Weights of a small transformer language model.
Size: 14 layers, 4 heads of 64 (1 for keys and values), MLP 1024 SwiGLU, vocabulary 2048, 21.5M parameters.
Architecture: RMSNorm before each block, no biases in attention or MLP.
Training: 500M tokens, 8322 steps.
MLP neurons of a small language model. Each row is named by its layer, matrix (gate and up: input weights) and neuron, and shows model dimensions 288-383. Each number is 128 + 24 x the weight over its row's rms, rounded and kept within 0 to 255. Numbers have three digits each. A neuron's up and down rows have the sign that makes its largest values positive.
After each neuron's rows, "fires after" lists the tokens most often just before its 100 highest values on Wikipedia text that the model never trained on; "fires on" lists the tokens most often at its 100 highest values on Wikipedia text that the model never trained on.

L2.gate24:145158112134096116111123124132098184111210111145099138132128168083107132120083160160139132077139127165117129144153117108112168158138088163121152145147143168151141084100133146129103163104125126143120112095115139136132101130153137102178162160140105107160156142154109110163148126097138153088
L2.up24:117080156117121131122125189121122099177153117115096133176153124132159124111095172124136142170119125108158102164140173119202102155134158111101118149133176118127109136171121164123106144123144134144139089164082111124159118137159147161143159103148158134114115084136084136131107123124141135111
fires after: " (", " 1", " in", " his"
fires on: "20", ":", "tor", "ter"

L7.gate980:125133099162147114153118150092090133152114133110125075110164163078141135145122155153151113128109113118090140118128132119111083138101081163103120113147090123134135118164126143103120123092118153164125180126112140119069099153154150109142147111153143150113139078156142138147145134134117154138
L7.up980:112153103141136152136148134177116158129119176123105142142125117127162121114164201120145115106132080082132172159095148094150132170110099082116145126121098166103153093129108119126148142083154127123109159120138119144104093135119128144113119138125132092156139095159127116111133165129106117127
fires after: "e", " E", " dis", "le", " inter", " De"
fires on: "n", "ar", "t", "tri", "rate"

L6.gate692:119160138091104118189119148174139167128173145139124136145127114128092115128118152116105130121100114189140100141119133101098134157165146121153172163157130097120102141079098113116131132103141169157144122103149115122097107097148116130131144134164085115133109098174119127151145124095144133130
L6.up692:136148151142120102113092153152119131158158098115134130129089167118158140113136092144135157126087157191135142128137145096089108150151154121133115089123119097159117173087151119125138146126151126127084114113160117072137152117131130087120121076137125119128112127164120091146114109130114123090
fires after: " D", " St", "D", " st", "en", "d"
fires on: "on", "ud", "F", " main", "s", "ra"

L4.gate509:126097141114130142129110107091113165144136140156103105129120142094098145135109144124153171140124146140103117123195101127110130137135147129119153162129090122087126126126138148185168167123093094124122120118140167166120144076142124123179106086137146097141152123161133109122112121172139167160
L4.up509:115193130085095162128112139121132166108094123084130087161168120116091112150139119114161148132135160108081112128153133127144139123148150081126153129113119135136119151093113081173125117113105139152153115128105126114144115102157158129158161088143146128148098116158059128125115101154178098134
fires after: "\n", "-"
fires on: "-", " Total"

L2.gate66:144135149102127117138142120136171108122139078128159123130157114124105118104149152127095121108179097149105145153108120147109112099119127114099151072113103111158112174160057124121132101119109103115154119117110112164154100117123110126127138140101093150114096097150139130085096127111124151142
L2.up66:171088198091131125139107139104106121134146098087120158159141118114122114129146125148141122107159156138109124131101126145163133159145135204130135096110138129154117100103138146102120115146141145151112187140150124127115088103140149134122112139092144133105124152150161098104097141123149099159
fires after: "ri", "ry", "ar", "le", " Ar", "y"
fires on: "s", "k", "m", "st", "n", "ing"

L2.gate930:145124150134107131076129104085112089142149158122127125120140101120130094124123093093122148117113131168078124130138141142103112122129139171111143113133159137073114145135154148128185155138135084124106152095079099164150133105096096121142121102186106135127125114161148100153142152152144156117
L2.up930:116171149099107104109120150131105164134130137110094174099089096107098119142074125106085106096179127131138172117139138177123140108159174156102125136128145121150156170101113125095090160096127078137145114121104124141137126091113144104126102101142149128126151126139132092090127101104147130115
fires after: "-", " the", " La", ".", " no", ";"
fires on: "|", " 1", "1", " goal", "min", "ur"

L4.gate404:097147122108131082147135176151106155105112154135093129130106113103150119133172115161144130132168112161142145099126168141140151089148137152147108140168158111145107152104100130127152147126154159150114097169109136139070123127090122110126148144158099107126132145099116091124153098132086096158
L4.up404:098118102139171082116072146150159089104158147093142128154101122156137111124160099098101106144114093161139148107140168135154110127139189102086139145143149130171186141102134112137147091114144170120119144105150137111152115093123151107082148084116112139117133093111115103140149159130085134145
fires after: " ", " con", "-", "==", " co"
fires on: "e", "f", "E", "ad", " E"

L4.gate434:178104118118102155103107127115152138126181092144148133116106130136155143169130144140129124127162171102123139147161149136145143124163107113105086116108150123143130134140129116110141139114132079116113131137141119119151143101119094092188121147170104136123173104125118099135116118092146125114
L4.up434:123157145134139119144157171155130117102104133121153130133126121129105125128152170138175152139107159100154124142169134123124123124110120115116142129155084101139108144132127107136131085118163107126143134113078113102091150112149133110127161085204126146131140113129088156121151101072146113017
fires after: " In", " in", "In", " 19", " Li", "n"
fires on: "ter", " 17", " 2026"

L2.gate196:073137081160111121090146129129134137144144123140143133126082127134098141127116131152122115149115083146122137114151108138070141132108135092113164142121097129118102136120139150120121158081151127125113114126100107119110106129140146141188142150135117113107107158122122125161163107093101120142
L2.up196:089148156139156122134131134151142138119142133090119086115183106123153134164154171119155048148114134103112116118133123120138100083116130145095113109097139140111118160089134164109121127132125135158139157096091142154132104118155139168121111121124176176093131134137158154109130152088124142145
fires after: "o", " so", " So", " Pa", " Russia"
fires on: "ci", "n", "mer", "vi", "ug"

L2.gate382:150132126134122130135089140130166125137144097112109118146092125145128123147147137115087129098137121091079144163146089141119156134112121130126120136079136157173115110111109098160138123144142175095148123110112119176124157099161138090152116169119095111124108110118161123134122109121098127143
L2.up382:149100154128109098135055098120091110155103140123136107134120111110109095104162133086129137122087152115125142094137116154171074127130117155133128102102143094151111125121091137112142065106143090138111121131112150137097126102136089154138153158123170160152103127145155105163149158123105153108
fires after: "re", "or", "ri", "Note", ","
fires on: "s", "n", "es", "e", "st", "de"

L3.gate401:106116156129152126112117126119112101120116185159090142143120098170120121119128121087127160136096118125178106082148142165110117158124139115136128113150153127131130138110129120156136129134133141160156136134114157124131090127128150135132158111149097095122161110130121137107138182119098130142
L3.up401:142134092098123115143080131148119110117149153080096116153125042122143101113120078141128128147087165125135098142131136190126125139178123174176140081115126142148107112129115119124115145136158140125127144112130135114124095171100137141160153089129123112113119142141129127089146111098121110130
fires after: " p", "P", " P", " ", "E"
fires on: "ri", "ad", "ar", "or", "re", "o"

L3.gate744:130156086139157131130128179119083145132075132098121197142103114147143161166150141148124123124139147140116099170127133161120157069122106143124077103135128138102145118132141149110175100102065131163156132146104150118084123115131120148135148133146152124129104172136083113107129120117093150124
L3.up744:081158176121133123129059181122191130166124139086122166122140137173154130159171171162132148096092091107101122155148109120161114108121141138111136091125102151126156169080150094091103110159144120116156095141119130094165130139134169149137126112085135108149117151115168128131118094147147106110
fires after: " a", " de", " sp", " the", " "
fires on: "c", "re", "ab", "e", "ir"

L2.gate28:146131142149118156164117152143114097127161091123112132129117153106112121109121141154143122130094177137156097133138099135122153173104160150164122177169110138099144154134146089153150075127114134095164095174163142125112148138167103104146158138170159124099123101135138160118116157148113146111
L2.up28:079123117169124179114151107125153141090160123148122153149141142092090107163132122151111134161157135142182109127091071149150109102132093108078094120169139121102133095104123116099158145079173142146119134112128122126080101149108092112177139100153126114163138102120133137104129138145121151130
fires after: "f", " S", "S", "s", "b", " F"
fires on: "y", "o", "har", "i", " |", "um"

L3.gate728:142156127097099112102154133134121115150110145108160110161116106086106108064142126124115174124134128172151155113132109122114130176096139197118093099105130111115132136124116164097166114142097087138124074125127106117121100135162150129188156161186166122130126104118107148113143108117103139099
L3.up728:147086152129098127113113137140141068181131167128143103152152108105155121124099131134067128106089119126153131143130124119139129151164154182117152110117144122091119112114150120142144086124095088140143115114137126132133139126142159168113127137099119115122156142127144105113143112116105142153
fires after: "st", " that", "re"
fires on: "it", "ru", "n", "and", " this", "al"

L8.gate400:124173110136124099157086132139146110076100122103064164164112153136122071163105131137086145072117159123135165105182123137142114110138150135087119133125070143135144142130115138124141109124114122155122158115172143142124174131112103105127104118095120127103132119106105148122115145184117140117
L8.up400:130143170129149113084097154086141105107159145073107154101133148103116082138154108095108137137096134133120102156138137154133129150113114148104122103137138133129136155129094139139129131125111172132142124151145123138114111114126175150086117101109116141140137151103112079151175127161114143157
fires after: " ", " co", "w"
fires on: "e", "l", "ed"

L2.gate589:110172134145105130159101120173107120180127136137172130106128106128134090140147147112083131162083130124173132089150168136157095193136074134118160098135100112111126114129137127116154079129129183154122140142133116092131115140111106155144159162115145081119134117097126125143130149084144140130
L2.up589:166135097141148149154135151120152076134140127101080147118135106099118110074103174154171125139126111109129141100160102122146092172121133146108162164127099144110139134109084152156137106091180143154153180118154124130094136169135101149166096143129169098113126084110146159136092153149110138116
fires after: " p", "ph", "aff", "ri", "ist", "re"
fires on: "la", "y", "o", "e", "n", "c"

L4.gate204:113127116114149108158144133152119122129157121146139132185104126143116122082045119146118151150136127122157140105104170158124117167133102099110124127139098109084114121138109148126090157183135135137149126117119126135134096063142135092116143164147153137107096159160152127124147130144087131146
L4.up204:115139139123152121091095107102150113121083105123158119131127134088147136105159149133145114147126067114098128072117131152120120161114118109116148113158159105122095078191089095106129132154104138109138139083124128147150114134120137127142134091096155068094132128125146144113102076086105099095
fires after: "ba", "app", "mp", " imp", "ea", " Ba"
fires on: "ro", "i", "land", "ha", "ing"

L4.gate29:133128142159099157109127106139155099128132163097123116153112124195123171146148133112109096136155116148095117112103188139116124132093128169140157161113140105168181184154098124121146125118114132139117103118175117115099181158157147160159144136160123135098127095122127126147133131114154169123
L4.up29:127107166132083103094168080104118126143129152102135140119113153163146137083126091117160122127131110159099149139141109116145130159097117167124105145144139103144121175167112150142142093102132089134105093114138160093136121143148150182151138153099133108149101139124125124135146086099055172157
fires after: " |", "|", "---|---|---|---|"
fires on: "\n", "==", " Year", " ==", " |", "==="

L3.gate959:133135151149174104154144102157118114140161098120072170155169082100094122143159148155154081124074119134100157075163132106162101134091153143105156167125087133146109122108107110080129145175111162138122124119118127168154114125105175153150130126131104145066133118085147139088150114143060097099
L3.up959:137104141172136148122152130125129119184158134114124131170168121129162136152166143146100130097122159136145162115133151154115100137120167117092162139159143146162122153134115140118111152154095168132140141135151117123150122156089177132107101082105130115117130109111099085127148137153117134146
fires after: "\n", " La", " Pla", " la", " Pa", " pa"
fires on: "\n", "y", "ck", "ph"

L6.gate893:160184137068122114143110143137132120139138113139151145131057116138126078103113148143137138143091091119108126160108116109128112120122140152185181104170132108111168163125120153069140098126118126163194138097104132144111129129154099109100150148126158117130120129134106137167088104124133139121
L6.up893:150116117151103085127116157134105162104141119132104139118114111117161101103166130145163146110133145133106110127130152131139117124108142114135126105135094112146145142122124162154123101112153195141155101153118111100133127189136088086112162139092102109160125116128119132157119102086125150145
fires after: " d", " D", "D", " B", "d", "c"
fires on: "ra", "ro", "ru", "la", "ur"

L4.gate23:120157112098113159143138146149110152118159163135127129149144120072111140113119134090149117173145124152155131174149157142078123107131080130092100147067120148114130135155094173142106159109136107116134142126087118171113128104139125149158097151130142115138103102123131142121125090143164119155
L4.up23:130133141082156119101117111061116124149139089151147092092161119111138106172122141130136136109103084101131118102135134125129130107124140116115140036183165166109086161108147101151145103141080073118131137140095111115123130169142128118120122068151175118145114082126104117100136123099150153089
fires after: " in", " In", " re", " b", " Mo", " Ca"
fires on: "st", "ter", "p", "ring"

L6.gate389:132103145107145115146133150084108137164139129170084091163095168146154152134113131152123147147109127061121139089112111115108105149129122164123116073114104093119103134101161117136132112140139118127129096147082079178125130131136132115119116118099117112120145133179132096144107114153155134133
L6.up389:118093137136197130093138151133082111118126152143146124162117113111127169150133163094147163125127159099163107103119115156133108100123130113135102070111183127145100144117181125156126134147105113126121151131125124118096156133107150151146135161135125145152112116118141175119126136135155124187
fires after: " De", " de", " |"
fires on: "s", " El", " San", "n"

L2.gate87:155138109136094154148148138146118091101102171143068132167125135100133126155108131138141152173153154158115141127148124136145135130111051122139137162129163148121123119117131145163142142091147145119139142134176143097102123116161153138136122117120124122134129154105142099128135133124094145151
L2.up87:114131095119098084145128177157123128132154157095126122148122112146089143132154152096088130103157095126157143162095116153151147095131114096146109114125094144144148124137093168150129127150166125126162132138141141104163091087092152118134134177124153125119137155130178123114160135126119134102
fires after: "\n", " "
fires on: "\n", "es"

L2.gate377:137152132154124142083144110164097147068152157131136123123154092175129146138119105077104131131115145109158137152109170175130084123099172068154094116131159119094127116164116123103131119110115108117159147138123213146133119062112125135114153110115121154156113146106132101144161156119143158168
L2.up377:124146123093157096136088089123139139100150100130117180106154067165122130112148121136147125149125113151127090144096098128147140159099155131138159160120113153103123114120096118060107138131138093121134135122094113150164116108147110119125164152145149151121101122146162132108111094138102152169
fires after: ".", ",", "le", "4"
fires on: "8", "9", "000", "7", "3"

L2.gate381:157130127119131154104111138091132156131103176128088120133144110142148163118120151143130143124101122138124103133155165101121125135119136133094115151148093089120100107127116128120119162132127119127097174149130156186137135114157126097159118127136103113136135134157137103116155100146131132162
L2.up381:110100197096092091110113128123110137167132183104155159121153171115170099162118147060114151124129125084116123126126154096141123136147138133096103110114086094134108149139150119130146111131155136147129148130148107127141141136126183147145153122181128090165107142083131095092130137127165086135
fires after: " de", " Russia", " U", " Australia", " Mi"
fires on: "s", "n", "k", "z"

L9.gate929:142140149120131137113113129093116117126148092131101101118171143081101110127144111130140139115104123185135113093179163161096123137143132096124107122167135138106124125144131109160084109112161080155128161100137083140125142109109090146174146107094147103150133092076120186094130117144089162160
L9.up929:124154123115149116093129130095133154169142116084127106130107134131111143161133118135142101136172118155109090145139154174107108116133102163114156129118063123150127098133089107147115145136131181128118162154111123205089137114148123174100175144154150145117105165095104171143142094165089083137
fires after: " co", " P", " ", " p", " M", " Ma"
fires on: "l", "g", "par", "il", "ar", "ol"

L4.gate765:121139118147102118122149154113118099070138054086150137155120087145126148169173154161163143125134141145096107165085155170174119086094161094130126090144124143119129140124114139114116109122138125136173158165125160096139100107074122108144129118153147130141090166124118137141138151121171130138
L4.up765:122095135136135098172096139136153088129135148131143141132145145160141115154129127142124127110156159079119150091113098132097123161137133102132132135115146144115118132099116115147132152147102122126140160127133144122156134123159096123099211099129158128128141127136131138114092182136104110132
fires after: ".", "te", "hi", " Te", "ti"
fires on: "mp", "le", "li", "7", "8", "9"

L3.gate830:160111142176129115114115130112142088135122155132146132107083114148146147111140177114145106125066128074118134136078104126092124150157141075151119145132098126152124143127105153147107118130140140158153128118169118145140117135187126146110176132163102077153140167134089140119107119163152107136
L3.up830:146090141157099079143092093109152117097184154117130111128155165099156168122135104126141136097100086138122131120176079125082106150120096132069129088127144125119132167130141169159097142100130110145172157131157117142133144137137106117116155106103085099158150174171155124153125142111126152141
fires after: " I", " E", "C", ",", " P"
fires on: "s", " of", "ar", "ri"

L6.gate929:154129126143141124100062157134140122125162160120167162115105091097164102145105152089153113141115193120110112104164114145112120106148145123126123138108136124106154097115129172138157106109152133140124124126109150131149128158160132134098171131112162111131096123148156107134149159122156147103
L6.up929:119129100121139140115107133091116107110076148101099136116165168130111143132136120108087139140135132107130151127158088124130124123098126132079128090138094106107066167124073113148086149122132141134141098145148134106100098113137147070140173103161090179115120146135109170114146154124131098115
fires after: " A", "A", " As", " Re", " re"
fires on: "t", " of", "ar", "z", " a", "ti"

L4.gate100:110133089140134146170160089117127175150105122168112076118121134127132117127099152123070123108130130122111109139151133103099128125155121073170142111110129095125140132144128164160139155143081088136111154121125156152120088123105125095145098115129142150142125089135117169176129106153130144169
L4.up100:125145110123157173115154130130112119135091177117092070159136089160099146125103156131101160091124170145111088117139157139114132131118136121147126141087117103151135120166153128115142103135096103117160132112103139143115101140158097107151082133162168131108138104159072104140154126144161142145
fires after: "\n", " The", " the"
fires on: "-", "se"

L2.gate943:092081114146116139109144153088113124145150115164120141129125174094118087149137109075104137128136131130126086102103132099099112126170152089127096133105110136135139114113109088169125156108135151144143123126129153161115143118100145130102188142138139144109108176158142128139137135069088166128
L2.up943:130121126124124133164123124139149111153141178151111129086078106152095096090124153111105075085110120148180074071129134135084144158131112107139147143116115136148157096087123100144115086142121127153128111090143127135120145128097127128104167145136147110149114205159167155107139094099136105137
fires after: " M", " P", "P", " ", " p"
fires on: "r", "un", "on", "ri", "it", "h"

L3.gate208:146109131129140128105082087094087140187068146156086125090107086160111179141143127126121131142124167136124136141166122166141121128163145116183131135112144133149139116127119169162116111128144141122127123150128142098120091144109184098137125167124186120186156079125156117135176153145140136120
L3.up208:135062093131135096118086078112153106166131134113119173113118184136120120087123145161148125173101121145143113137173115130134117148116109177136120121143139143134149122131087140150092094107132078137144099157165132127100134125092154115152114139096140110167138091152130158107100136184115080114
fires after: "y", "re", "ge", "gue", "ri"
fires on: "en", "n", "a", "th", "z", "c"

L6.gate776:100096108136135129118138170158121115122130154150126108115107120122149122115144121136110089129088125143153096172116114088104193134142135146152142133140118094116162151057162112132109096099126123139164136111143134103150135113167136101148129134180117156142143086140129144127137103094125134119
L6.up776:142147077106113116199163118092135142081112131105115146117120121131121174104100120097142157141135136124194144118101116137159104129118109119162121080164126139151117092153158134126163113097116133111156114109157124142108139197110158105119126112091143121120130087097107127098120147123104115144
fires after: " S", "s", " T", "S", " Al"
fires on: "y", "um", "qua", "ub", "up", "ch"

L7.gate8:168129153131124117129095129128096135171143202121122144090108096085110104143139153107144112153080098156152182138147111155129094072109156153130167132131111142139132139126124142141134146145102124140093114109146135183138116106171117141129145141152150066114148134156144105138118086108143127100
L7.up8:134094154137124143130126166151101132134095109085126129134121124109150113095110082091146114156134114153167149142148100085126112106148107171121118141109123129100187152154122122164085204120120106094147104117091117105108159099147128133163147106107167159121105113138152139126088112168114158099
fires after: " ", " a", " in", "th", "e", "st"
fires on: "vol", "man", "ol", "it", "min", "ut"

L6.gate721:126145124093129132113119124140113128129130160124081078083136100132093140147114136117113135096123157124158125146140136136144121121121137107092114085103099135108129143128088128137159107128151112162115122129115134111119129126111152150129119164143130145105167179160161158115126141157074160142
L6.up721:108175104157156181153111093143146134097137163157114092165133142136148121159135167144095140121157133164135126136135112171172179127142124114146150160127119086117133125146127146114095132111148185118119106112139121095131140128130157121131105150135087131169106106160131131094140109129127144154
fires after: " creat", "duc", " form", " found", " develop"
fires on: "ed", "ing", "e", "il", "al", "er"

L2.gate638:181116126102146183103119175138100105092121136138105138144107064107150158177105112152157149159128147136105125068148122090123155126106124134103148095098125127153143125135101106154177125125153109145118151134100132112122129128154136127146188114136156119128118150109092119145167118132135116149
L2.up638:152186140139160139108111125152152139093133148125107149138103088135152120120102108115140114135155110090140138104109122125183060100115086087097100155129122112121139183123124132152191144111107145121119116136120162131127119178131138081113145139137139090126134118086127112128158170127125140097
fires after: "ro", " lo", "li", " Bro", " Ri", " tr"
fires on: "o", "s", "e", "t"

L4.gate784:085103141126105157145118139151105138135118106160109101128137123120074150158110139116065135099151152144147131139126171128147134109147158096166088108113138102159133101121149124186169148133118115145145112144122175162131125100135140104133080107151133166155111106126119112162133096140118148161
L4.up784:110125134179124146134185073163142154143111102151136118098146098129119190142073140162112106132132146146124099102154146134133112102122137146158127134120133134150131182099132133098132124119164149119125104137113093116114112129115098109134092114173099142124146125123137139139136091139135166135
fires after: ".", "\n"
fires on: "\n", "|"

L4.gate338:132125072100159141162134094131070104131138115141105131141087092127069134145118175108112180166102140135130120064154115164139117145109111095122142104154116133121115147159115159139142153180123104137116128150091169098111102113145137081152112151106130139127107090152055117158185094118104105090
L4.up338:170128122092146149132131080142091157129159093110144130127128127132079152086072122143082137142126139126132091132074116113125125107156136134168186144142129131154117132116092144109133107147155126135146124101136112098130104110098103113140134109131136118123125093130133153147128137126141129175
fires after: "\n", ".", " and", ","
fires on: " In", "In", " in", "|"

L4.gate980:136140115126113151103120111104085154129129162170112068118067159130097184152102118128082092099130157120104153099123152120125128134147112140078173099136108129122173170128150120102156112166092130128111111157147145191134133078130122082112103143131126136188152093137148094131144138155116132192
L4.up980:148176097171163126111152178123139120152132123144139089124147113117088140132129085078131094108172144128110103113090140124106122104130124111117155131114111130191149133150069071125116104148146176110118119117113146150094144166148108098135139087131162134132135133109103149180128092140104140117
fires after: "\n"
fires on: "-", "|", "==="

L8.gate205:114139122169117194121148112128080078127142153103152133123126123103117161151135118139166179112110115155143129178162112148117144074122116103148117135129120109127110120124120099183110135178106113154136153113175149140070145111116109118137131175160126093104167084154196105110124147138108122148
L8.up205:110135143171094140109103124129135067128147122114169166149175186136078138096143118113132127114127102154179142160139133109098147131162144101137133160119130122148137106131122073128083167137140113128130128098154138188096133142113159129145107137137130168107089150148148117160146115091155143123
fires after: " "
fires on: "t", "ne", "min", " J", " Ne"

L6.gate17:127096167191135118142138118108090165132095148171100140064137134124119137125122115155144104138139121139140112140088115129123120126092127107101136121130106160122140109128127146126138128131108138180163143089134119162097161158145116132164106140164113175115117096109144125152127138113073119135
L6.up17:119139103133140121141167133126146161127119150128134120131122104108157188124137101156125153125157128115194146115109084137168115132116092137145127133142128118122148130144116174125120097128108130123147165073137163112139120128108100134120109108131085121106149118160118117123111152149136125118
fires after: " E", "ho", "s", "e", "le"
fires on: "n", "ment", "ot", "it", "ide", "ist"

L3.gate597:144145090162112134077163130124124113116139156098091137135145114141160175144105104111096100178128147169162123088138149128116118082141149094146106118135156103156163185134106143133163125097132129113157167131113156111121118150151115087147089135118103129115148099157127125124157154110114160163
L3.up597:113157097171158073134150156124145101179124153099159118150148127161173176167125116118158129152144164177106143104145152134146080105098108129187102142150136161131144149160132113146160129119132156131156153119123157090124108132130140129182099119147110120126151089142141136119163133116110172160
fires after: "\n", "==", " =="
fires on: "==", "\n", "==="

L7.gate927:168121150105098111075122129144104157107117155130138120115177132106123154158147143115145140154111117134153115141133135153126149139161137170128133127121106109145112150118107156133109156154136132151152105136125162120116141094167141139148135154124140112106156116142142114109170110135124175130
L7.up927:172155180111113125120138150103155140170111122122133125142151097122119171153132108125137162152071144150120143106106143153137105110157174115099133126090146137126147149149157119091137105142126164116142119146132127136164140145131143147132097136144162123135135186103153073148102154117130165154
fires after: "mp", "e", "st", "y", " Me", "re"
fires on: "or", "it", "er", "ter"

L2.gate774:129136136152147109103136124132161095133136130145125132110102120117116106131130110111120110109119109103121154123178106132155146083118155122104135120111088162091124148176144136142131170109176146133199151106114138132128129168111115102126129098144098132101110143150108150108118137113102138124
L2.up774:118138182135150132126108145165127127103123127090110169136115158081146116092106143150120105121097139090097142128122152137157143155122111147094108118095117136150116138160128135110074127087174140113166102145138095128107138157102079147133141126119125070123098125145130130142126150164129120107
fires after: " re", " Ma", " ", "-", " co", " pro"
fires on: "st", "s", "min", "x", "19", "ri"

L2.gate706:121157121118129138140105138179129119159110102105137153156137104125097114169121117070134126125121149131103141101133081152126134132115159154155169140105117141125162121095133149160121128156153144128115159118143122087094166160151118131151115137126105108151160113116130102124146136121144116113
L2.up706:123143154142120140110073141148134140143106126136142128114136155094163137141117124126129133115134211114131153090140137135146084150157150125158093092125110126082136139148112108101115089109203121112115124112125137141136159155147125147122101112110122112124143179115135135150083150114106128105
fires after: "ho", "il", "ri", "o", "cent", "ide"
fires on: "s", "a", "e", "ul", "es", "ral"

L7.gate583:120138221109131102126057113092114134119146146123104119092110094148106108097094103124126148131116136147128124124170134115156112091120141100144114114136146153138154125111118144156093136112172164178165178048117134168069109110112123143114125119148147102158097097161156117146097135099133123143
L7.up583:108094116154141139177127123109135126140123142118109099083128099109138084147146144131144084129122108130142152107104135138122127135117142146181119124113148142143074084073100086083108128128116113138132152065125145153114146126122097154130139114138134113166132154124156145146124135139154138141
fires after: " P", "P", " p"
fires on: "ation", "hi", "ity", "h", "et", "u"

L8.gate233:149122183078104120148144151128106139125116134140083102133115098156160111168145162167124155120070144160128153117147145090122151126142134135120130117128122125131150104106162138137170126126145104188118117096131124111108143118168174159119111154155142091126121165164126106143112142125150095102
L8.up233:082080166120115089095118130148144132138142177170109103142160107083144174108084109114131155130145120060138116152138145113080160171164136165118098082081135127151133120128123167160134105121155145146157148166120132109113112113136105162135147138120137137118147127102118128163124166054101129130
fires after: "en", "n", " De", "er", " N"
fires on: "g", "s", "ur", "em", "n", "z"

L4.gate395:100120102147137160129133086146108149114131139144128131214143116107127127184141109132143119132147163147163147077142155125117148118103129100117174126166089143125122114136125118139145153122096133113106161126119165159128142121135134097107152090101122154129124137108148087118126164168115112111
L4.up395:114112102140115128147143112111158128109131133143144091157137117106162117131138097116141132161180136155128138113175107164113117126111181126064153135161104159130143110128159133138097152086129127120070128124163157174097146149157136124084100076131125192116148136099124097128138168142109101067
fires after: "\n", " Pla"
fires on: "\n", ".", "y"